config = dict(
    n_layer=14,
    n_kv_head=7,
    head_dim=32,
    norm_eps=1e-05,
    tie_embeddings=True,
    parallel_block=True,
    init_std_down=0.0,
    optimizer='muon_variant',
    lr=0.014,
    beta1=0.95,
    warmup_steps=0,
    decay_fraction=0.801,
    decay_shape='linear',
    batch_tokens=[32768, 65536, 98304],
)
MLP neurons of a small language model. Each row is named by its layer, matrix (up: input weights) and neuron, and shows model dimensions 64-191. Each number is 200 + 20 x the weight over its row's rms, rounded and kept within 0 to 999.
After each neuron's rows, "fires after" lists the tokens most often just before its 100 highest values on Wikipedia text that the model never trained on. A number after a token or word is its count.

L3.up4,211,193,190,174,219,243,163,209,172,186,185,188,209,215,206,188,171,166,200,198,207,192,211,210,221,228,200,213,198,216,193,183,210,174,178,168,178,224,209,189,211,201,204,238,190,232,182,200,209,220,178,186,156,194,192,211,183,212,192,215,227,205,190,194,164,202,223,199,219,184,208,195,164,210,214,188,184,193,167,211,218,259,167,189,186,185,197,194,193,231,224,177,216,182,200,206,193,224,202,194,172,183,199,181,195,208,231,217,219,166,232,193,176,228,226,226,188,175,206,187,197,182,191,187,224,223,207,157
fires after: "\n" 31, " However" 16, "." 7, "Meanwhile" 5

L6.up60,200,167,206,190,209,195,181,199,211,192,203,199,184,189,188,171,183,178,216,215,235,254,202,204,194,195,200,216,215,204,203,241,167,235,183,182,199,204,217,191,231,197,216,224,217,163,207,222,236,217,198,215,217,225,232,222,179,213,173,205,213,184,201,207,179,157,194,190,194,197,224,164,194,169,179,195,212,198,208,230,186,215,182,208,186,241,171,217,204,192,201,170,159,162,187,235,200,189,201,214,205,188,175,261,218,178,194,193,185,224,210,200,216,206,221,201,212,194,153,199,201,186,223,190,156,202,176,217
fires after: "°" 29, "′" 14, " de" 4, "4" 4

L3.up789,204,183,202,190,196,196,186,203,207,203,192,218,185,209,183,177,189,171,246,177,193,196,209,196,209,205,238,211,192,178,205,190,224,163,158,225,195,183,223,211,192,169,209,219,194,175,187,224,198,189,189,190,198,197,159,199,200,187,185,178,176,195,188,197,169,199,175,206,233,181,225,208,219,167,219,208,200,234,231,197,188,172,208,206,196,197,156,246,191,233,171,210,215,236,246,208,202,194,219,204,185,240,218,176,247,181,196,212,202,196,207,214,153,210,221,202,205,218,194,181,182,196,236,207,173,187,211,240
fires after: " " 54, " \"" 5, "==" 5, "_{" 5, "===" 4

L7.up121,218,199,218,190,236,200,212,224,204,226,185,185,176,222,169,210,195,208,197,214,177,236,232,197,209,210,174,220,230,217,202,186,196,203,193,183,216,213,224,168,192,228,237,187,194,216,204,208,203,188,197,214,207,211,216,178,208,191,164,209,203,204,181,211,216,163,228,149,196,209,206,192,173,245,190,227,212,187,199,173,184,173,198,169,197,170,200,179,197,215,165,192,210,212,202,205,242,187,192,169,177,192,188,191,156,190,215,164,195,182,219,225,214,196,193,204,182,215,199,195,177,205,196,207,209,208,191,177
fires after: " the" 48, "ing" 5, "s" 4

L4.up819,196,211,197,190,217,186,180,196,186,196,176,186,154,209,209,171,162,227,153,196,177,179,210,195,192,189,165,194,189,211,189,238,213,155,219,171,206,203,194,196,201,204,197,229,186,200,177,204,175,202,231,238,183,222,218,219,227,185,191,181,165,195,221,217,197,222,179,164,200,187,200,177,211,197,193,216,225,181,198,209,203,213,201,188,187,186,225,214,215,205,171,229,211,212,178,222,173,197,224,204,219,198,175,189,198,188,193,159,211,174,208,199,215,232,218,214,191,201,160,213,197,233,207,212,201,190,215,195
fires after: " re" 33, " Re" 13, " be" 7, " and" 6, " Lu" 4

L3.up348,189,223,197,198,195,212,202,161,233,207,234,209,164,224,217,171,211,219,198,187,223,233,223,167,201,190,217,210,189,234,187,213,224,230,210,196,236,183,201,213,206,192,195,227,186,174,203,192,185,202,182,135,164,186,219,167,198,170,207,225,196,169,197,197,172,194,213,234,211,174,198,191,169,168,222,182,189,171,169,191,180,186,154,216,224,197,197,223,199,176,193,193,239,187,208,179,215,244,205,210,199,207,202,227,208,191,165,201,201,198,213,180,177,199,216,220,156,197,196,193,200,199,176,182,204,193,198,206
fires after: " re" 22, " was" 14, " " 8, " b" 7, " is" 7, " (" 4

L3.up687,209,214,203,180,205,208,215,196,229,169,205,214,199,187,202,228,232,198,187,200,173,192,196,187,196,168,175,198,211,210,212,190,184,189,219,212,228,192,226,222,223,187,232,224,184,213,203,189,199,181,202,228,188,214,210,188,180,213,233,211,158,196,191,228,169,184,174,201,198,190,217,196,155,188,230,222,210,213,206,196,185,178,237,188,191,172,206,232,196,186,196,228,187,195,210,215,191,224,218,170,212,192,210,185,187,195,176,186,167,226,230,174,195,181,186,189,201,220,191,153,198,210,171,223,194,219,215,197
fires after: "9" 21, " comp" 15, "ci" 7, "com" 6, "fe" 5

L7.up140,219,237,175,218,211,194,195,184,187,211,200,207,225,202,176,237,199,181,218,195,212,191,202,220,181,206,205,194,179,204,193,230,187,220,207,172,238,156,204,177,209,178,211,239,198,209,193,193,190,228,205,160,160,189,216,176,197,189,202,225,162,217,213,247,176,220,167,210,219,161,205,181,216,175,174,228,180,217,195,202,223,208,199,207,240,178,199,217,207,204,178,181,200,213,167,203,210,219,213,156,184,182,205,201,185,220,175,170,213,155,187,206,165,184,210,204,172,186,207,173,202,211,166,234,202,226,175,214
fires after: "0" 40, " Pa" 8, " number" 7, "9" 5, " S" 4

L2.up855,179,205,207,233,180,201,233,192,211,172,207,215,201,173,181,197,211,198,218,211,202,218,211,229,205,229,166,194,190,191,204,169,197,199,184,203,208,208,181,175,185,234,211,215,203,174,166,223,185,218,217,183,208,190,216,201,213,214,198,221,223,186,194,216,229,179,191,267,231,194,230,216,196,178,195,189,173,217,195,176,178,210,182,228,211,233,188,175,218,185,182,180,198,192,230,214,169,210,199,142,189,172,207,173,226,192,180,210,222,187,179,212,196,182,194,206,193,236,200,155,188,213,211,180,200,229,187,188
fires after: "°" 37, "P" 7, "4" 6, "3" 5

L4.up199,217,189,205,182,186,178,203,187,214,191,170,233,214,181,176,204,176,211,199,228,211,223,191,203,171,193,185,168,193,208,215,221,202,170,197,184,193,202,191,194,171,206,216,156,179,198,157,187,220,172,224,183,237,170,215,222,215,227,213,218,216,207,185,224,206,225,226,230,237,217,205,214,195,202,175,142,222,234,184,176,186,171,217,215,189,198,201,172,173,177,207,195,220,188,210,206,227,213,195,172,235,198,190,199,218,170,175,183,192,197,192,175,169,231,191,187,233,210,208,204,188,220,233,198,211,209,164,203
fires after: " was" 29, " a" 10, ")" 8, "," 6, " gr" 4

L2.up66,180,194,179,169,160,219,205,193,194,229,196,176,160,209,172,218,225,185,215,228,198,207,200,184,211,188,212,180,187,220,215,180,187,183,215,224,168,212,189,198,209,165,220,164,208,228,181,161,192,163,208,195,223,209,223,202,212,202,195,198,186,220,182,180,148,163,189,168,193,185,218,185,229,198,209,204,212,229,171,215,173,193,214,236,197,213,175,214,195,191,220,177,211,195,176,231,190,179,183,197,178,216,189,204,201,246,199,196,194,242,208,201,184,203,208,167,201,207,211,187,210,196,164,176,225,212,210,193
fires after: "\n" 18, " G" 8, "8" 8, " anti" 6, " I" 5, " self" 5

L6.up263,171,207,191,191,155,185,179,210,194,186,182,210,191,185,205,212,219,188,203,191,201,235,186,183,218,212,181,185,202,229,236,187,203,201,204,215,201,207,218,204,194,175,227,217,212,174,222,259,191,180,196,193,204,196,214,188,180,198,194,202,167,177,204,217,194,212,241,192,223,199,222,216,171,217,158,220,192,255,192,199,228,200,191,209,242,218,211,219,171,209,182,194,238,215,172,219,211,175,202,221,198,204,216,202,185,199,216,172,185,205,195,204,200,210,173,228,204,213,206,202,193,143,217,205,215,178,214,184
fires after: " at" 45, " W" 7, " L" 7, " " 6, " At" 4

L7.up574,192,172,217,212,183,184,178,185,235,201,203,223,194,191,220,186,184,185,212,182,191,213,225,221,195,196,195,211,221,203,198,180,243,197,187,193,224,215,179,185,206,206,186,220,172,225,188,217,212,174,227,186,184,193,201,194,242,193,240,179,197,180,210,193,182,199,171,220,183,165,170,207,219,241,247,191,216,221,201,193,187,181,221,173,176,229,198,170,181,177,208,208,190,202,208,214,198,223,202,190,256,215,236,167,185,188,188,203,207,186,198,169,192,224,169,224,218,191,191,174,193,182,200,175,193,185,198,188
fires after: " is" 33, " was" 18, "," 7, ")," 4

L3.up621,203,225,229,229,191,181,168,249,185,214,217,230,155,200,168,242,199,189,214,209,249,185,206,190,224,219,180,203,196,201,193,189,164,184,230,208,231,216,165,172,147,179,174,186,171,201,192,241,201,196,197,166,220,225,163,192,211,211,195,190,215,168,204,168,211,179,209,203,228,230,192,184,203,213,195,251,198,189,224,212,178,210,183,204,216,163,216,187,212,180,188,195,232,219,219,191,207,202,180,186,169,195,232,193,216,225,187,177,183,203,224,153,174,214,205,175,241,201,174,193,172,195,220,207,209,164,250,186
fires after: " a" 12, "h" 10, " Sho" 8, " ski" 7, " Ho" 7, " A" 7

L3.up798,200,198,197,151,191,207,154,153,192,208,210,199,173,152,207,233,216,166,194,227,184,185,231,203,223,223,207,225,190,202,170,197,189,185,156,206,207,234,163,188,198,177,209,184,206,165,148,190,209,218,207,171,213,173,213,214,186,177,191,205,201,223,222,213,188,209,202,176,243,208,214,167,232,181,227,209,184,212,204,203,214,218,193,178,233,183,215,187,238,194,204,220,226,207,181,243,192,219,194,201,247,201,226,217,186,204,211,201,223,220,237,208,210,180,175,242,177,197,169,197,194,201,209,193,187,197,182,183
fires after: "." 51, " Dur" 10, " (" 9, " Follow" 6

L2.up620,239,207,201,200,184,219,198,211,201,206,203,223,209,169,164,202,172,198,189,184,229,207,234,185,204,198,205,215,196,175,187,201,207,172,197,189,197,220,199,178,242,187,196,189,201,212,251,191,209,163,205,192,172,214,204,220,193,190,206,204,239,214,213,222,211,212,215,186,186,194,196,213,211,225,198,204,188,213,201,166,166,168,175,193,164,213,199,187,173,234,171,222,228,241,185,200,195,197,205,188,226,185,214,226,200,180,170,185,187,209,164,187,169,182,207,202,187,204,213,201,187,213,215,163,219,209,169,232
fires after: " Mi" 16, " Ph" 12, "T" 11, " Lo" 9, " Vi" 6

L4.up872,231,186,244,183,232,203,222,194,223,199,215,206,213,184,145,207,226,240,219,200,180,193,200,188,187,235,203,217,185,197,221,214,178,188,179,188,210,205,174,198,192,189,152,216,201,224,185,241,199,218,242,174,189,204,229,174,193,185,174,218,202,194,179,186,211,190,200,186,192,237,234,192,206,189,220,174,199,171,221,173,193,191,204,204,198,244,213,199,196,203,225,222,179,192,191,187,228,235,175,175,172,194,199,200,204,194,169,171,224,206,199,176,221,187,216,229,190,190,196,203,230,230,191,222,188,210,212,196
fires after: "s" 35, " D" 6, "B" 6, "g" 6, " B" 4, " W" 4

L4.up88,160,203,191,205,202,194,201,214,163,197,218,198,198,197,191,194,179,218,197,210,191,199,200,207,200,197,202,196,217,209,178,206,219,171,205,210,217,172,207,156,162,172,155,195,150,215,210,188,206,166,221,197,213,200,214,228,216,214,204,216,229,207,198,186,202,234,199,182,193,186,189,204,193,185,199,221,195,187,211,187,176,203,229,201,199,221,218,200,201,214,178,202,209,216,197,201,212,195,183,178,222,259,232,199,210,172,175,186,240,215,220,206,212,196,183,183,226,195,200,192,198,197,178,177,187,212,180,151
fires after: " " 34, "phi" 5, "ch" 5, " Sch" 4, "cc" 4

L2.up341,217,200,235,189,186,193,222,185,187,183,204,217,217,244,214,224,206,207,190,200,205,220,217,209,185,188,197,149,231,198,189,188,215,191,213,199,233,215,214,210,194,187,204,194,198,167,193,165,185,222,189,218,158,209,209,177,209,168,184,194,202,188,183,182,193,186,189,192,191,162,217,197,159,168,229,162,186,191,198,212,221,190,191,193,223,218,179,190,159,224,204,182,218,178,192,186,204,238,198,215,204,216,205,217,183,228,244,196,219,229,185,202,208,177,235,227,218,174,191,215,157,208,237,154,215,203,208,206
fires after: " " 56, " Battle" 15

L2.up870,184,182,192,200,214,201,198,178,200,203,207,194,201,212,199,169,207,158,211,150,207,187,202,179,207,172,179,190,188,187,192,212,177,177,192,194,181,208,173,191,220,197,189,225,229,166,221,220,208,203,208,224,203,195,211,195,189,191,194,195,206,178,205,172,230,225,172,235,176,156,207,188,207,198,213,222,173,164,188,209,180,234,191,253,195,197,235,193,205,217,199,209,204,201,194,217,194,256,219,226,197,253,212,186,199,182,187,192,214,204,215,175,230,224,201,193,202,238,211,176,200,173,196,216,190,180,184,230
fires after: " " 70, " p" 5, " b" 4

L3.up891,203,198,179,206,197,187,188,218,212,209,210,212,201,188,163,207,232,243,186,185,201,206,224,204,189,210,180,183,218,225,228,195,211,220,169,212,188,209,212,211,205,199,211,223,190,189,192,201,187,193,200,191,222,226,221,198,161,197,207,198,201,204,233,196,186,211,190,199,197,192,200,207,193,184,205,193,184,159,201,208,212,203,172,241,195,194,191,208,245,198,185,190,199,209,196,214,241,205,198,211,189,220,220,158,186,176,226,178,211,221,176,176,199,176,201,184,196,221,202,184,266,199,177,200,207,183,171,144
fires after: "s" 16, "°" 15, "″" 9, "'" 7, "4" 5

L3.up413,170,202,230,207,196,217,223,196,228,191,222,217,226,160,201,212,241,207,227,196,166,150,145,221,220,222,226,170,209,213,210,203,165,219,187,194,198,197,196,179,206,177,199,172,212,201,214,191,197,159,179,193,206,226,193,179,213,172,190,232,223,175,208,217,212,228,194,197,196,171,207,206,215,186,212,220,202,168,185,225,210,152,197,195,228,163,197,200,174,186,196,196,251,230,195,218,191,177,202,198,180,194,214,228,183,192,198,159,174,194,202,155,219,240,217,230,217,233,198,211,197,184,167,232,222,184,194,209
fires after: "s" 21, " dis" 14, " in" 13, " as" 10, "com" 5, "te" 4